From a checkpoint of a small transformer trained on Wikipedia: 26.8M parameters, tied embeddings.
MLP neurons of a small language model. Each row is named by its layer, matrix (up: input weights) and neuron, and shows model dimensions 32-159. Each number is 128 + 32 x the weight over its row's rms, rounded and kept within 0 to 255. Numbers have three digits each.
After each neuron's rows, "fires on" lists the tokens most often at its 100 highest values on Wikipedia text that the model never trained on; "fires after" lists the tokens most often just before its 100 highest values on Wikipedia text that the model never trained on. A number after a token or word is its count.

L3.up892:106122126152145117153095140118120088137113152149174183151150154086117112088153114080131168150124130137109088078076185083140179171166121097134158116128124122141178064108088178117120186158106135080090247134158119145135097151154106113109085107182070131152119125119131150115115138111126117137095109061119057117104164178135121130181125094146089105127121148165133119122150113154186118139137
fires on: " " 54, " living" 12, " for" 4
fires after: "\n" 49, " someone" 4, " couples" 4, "\n\n" 4, "18" 4

L7.up355:142170178118119100129112117128152136157168161132080120113107110110203128070093150096131146132154202150118147112125101129127097149128120171108164088148109131179120110142100130091161158169106128131114149151163136119101138100091149132123100107143155130131126089114144190160106190103147097117145155144156146135119060103155188162079027169136116136081152097122134150127154165157161147154058
fires on: "1" 21, "2" 11, "x" 6, "0" 5, "is" 4, "per" 4
fires after: "–" 29, " (E" 6, " E" 5, "y" 4, " hy" 4, " to " 4

L3.up939:179119175177128175140157147074159187185119124142095164109184133133204118130160144060109102122142111096149133125117129128127116117134083128105120109129118121136057119073044144096110128223106086135157174138224120079171115119126127094130082147125157155140164105095137087124123149130194162120132127079085162163147107100127097177129163178105123115123156083122174139154132179094191191122161
fires on: " " 54, " conduct" 6, " put" 5, " set" 4
fires after: "\n" 54, " had" 4

L5.up31:146085150122159100151080123147085141129122147135036125092084130123131077131144154133144131119095140074131106145067190086143155177100159141119203160120083144117095125199197113130103141177099091163151143108143053174154090175164150087132146149085148117119122148064107106141142155124097149182136066150161114140101152135061141078114045168117117158076119154144142159128150155124100117134115
fires on: "\n\n" 47, "\n" 35, " females" 4
fires after: " |  |" 22, " |" 12, " |  |  |  |" 11, " |  |  |" 5, "100" 4

L3.up1632:126092112157058172177098119175139101106096121100160135099166112073168149168193132227094147145148142082137136138089186130127091138104104155112114133122188108088078125072053196101128143180103069135115167104114101125141123146131098101167101143149104073134130150067128107157107108143153087117150151083075111148109122103117138164047058115140137149133090078101105124123146044171098085127107
fires on: " " 71, " United" 11, " Al" 6
fires after: "\n" 50, " " 10, "C." 6, "ax" 4, "ros" 4

L7.up793:092192124097097118134127128098116131128118099125050147091138118122145129169137093122155168141129097078157140194126128080064151136096143181185137129072145098140153126126116116114121093144095122136116184118163144157120133160138139140124170149146123104135077123097139131157044133122132133089131130152171128119058101133133111173086131190106149211119134061196158138144123181158101127119094
fires on: "\n\n" 99
fires after: "." 43, "\"" 9, "\"." 7, " |" 5, ")." 4

L5.up1618:166073161068093108162135093140196143094182164155123158068054129120178158121190145159115117145132156119139101146118109144098129158139125159100096157126155126096123142116095135127135144148113194152115072144177100100161092078100138114119152142129113049117098100142106110134110080111158148127195077193124139149113100177149210116094181191113117094147105111115139129145124172139072117099115
fires on: "-R" 14, "-" 11, "R" 8, " Ros" 8, "H" 6, "A" 6
fires after: " Al" 17, " De" 17, " A" 9, " G" 7, " O" 6

L3.up736:133081155088145097096105090094144150101081132133105147127205146083103096104131132096100138125129167079116089133085085087168090104137132119157131109138090094069094105151092104132164067140155157110121127109126187145094207166171101119139081117163088079084158149062129097119131116176080116168168147145170144139129148144188110140087133081177082102160072164119110078160100127115105140134166
fires on: "\n" 79
fires after: "===" 45, "==" 16, " ===" 5, "'s" 4

L3.up927:145131133136059183083116131127114154142120114105159152082083132125163133132141140137101135137117119090093132116169137115139128084093189159133133092137092131149150117113067095080030106082079095153102129125171120149125120101136162131125157078101147101086115124093100097146118140103214126126180110107159139136125071127150162173197162121152084099133132179121108109154091113096106158155096
fires on: "\n\n" 26, "1" 24, "\n" 11, "on" 7, "3" 4, "6" 4
fires after: ":" 34, "| " 10, "–" 6, " | R" 6, ": R" 5, "s:" 5

L3.up778:082137154035106154160091135126135104174142134150093151090165140155076127154124128128114117115160145157130198164114137130121158144169181110149101119214134124116122044087097198196087106151156154166145127117062084121149075077113072080116095074131133124087083097145152106135125169164085155158181066097085118110118105137179119105123110135130136141109117105185151104117066162143090077144184
fires on: " | " 28, "2" 11, "," 8, "um" 5
fires after: "1" 24, "0" 20, " | " 12, "^{(" 4

L5.up1912:080086142112088124130222131147121077185146114157118158070127178114104130148121023101110140138108104149111175096143170161080147095158133079123121154101104155114167119128134146074116134123137119165132123154095124061142117113137134148147145189167132174171163172164134159134085155152160107126165096162141120100117069157159163100108111119137136127128150189137123146124151106111110110194121
fires on: "1" 47, "–" 27, "2" 8
fires after: "–" 32, "| " 10, " to " 7, "004" 4

L7.up486:075140188126123131124131133123139161182076094127183088086169096151092125151141133090152104160114098084122105148126088117173122127126133095160162124125139139090129076133162071110162174119106142117087140103158137119141122089134022082053093156067167137091140060168175163170190105167159163087129075090103106141121084146114137139109107128115139133187099097144077154133141190166099130107130
fires on: "\n" 99
fires after: "==" 32, " ==" 24, "==History==" 10, "==Career==" 8, " |" 4

L7.up280:165182090121146104172080098193133164132134115128110128105109137119202162122138144143164150178124128091079160099120075139110095080124097098112180174143114090153122141115137074109145133129154156125147133087138110048183104170151116119147154133126106140119102131137085147061140048175107131085079126141147150123124117158206106102166087149118138137216098109144083170164185120169127161110128
fires on: "\n" 65, "2" 5
fires after: " |" 25, " | " 15, " % |" 5, " | Nominated |  |" 5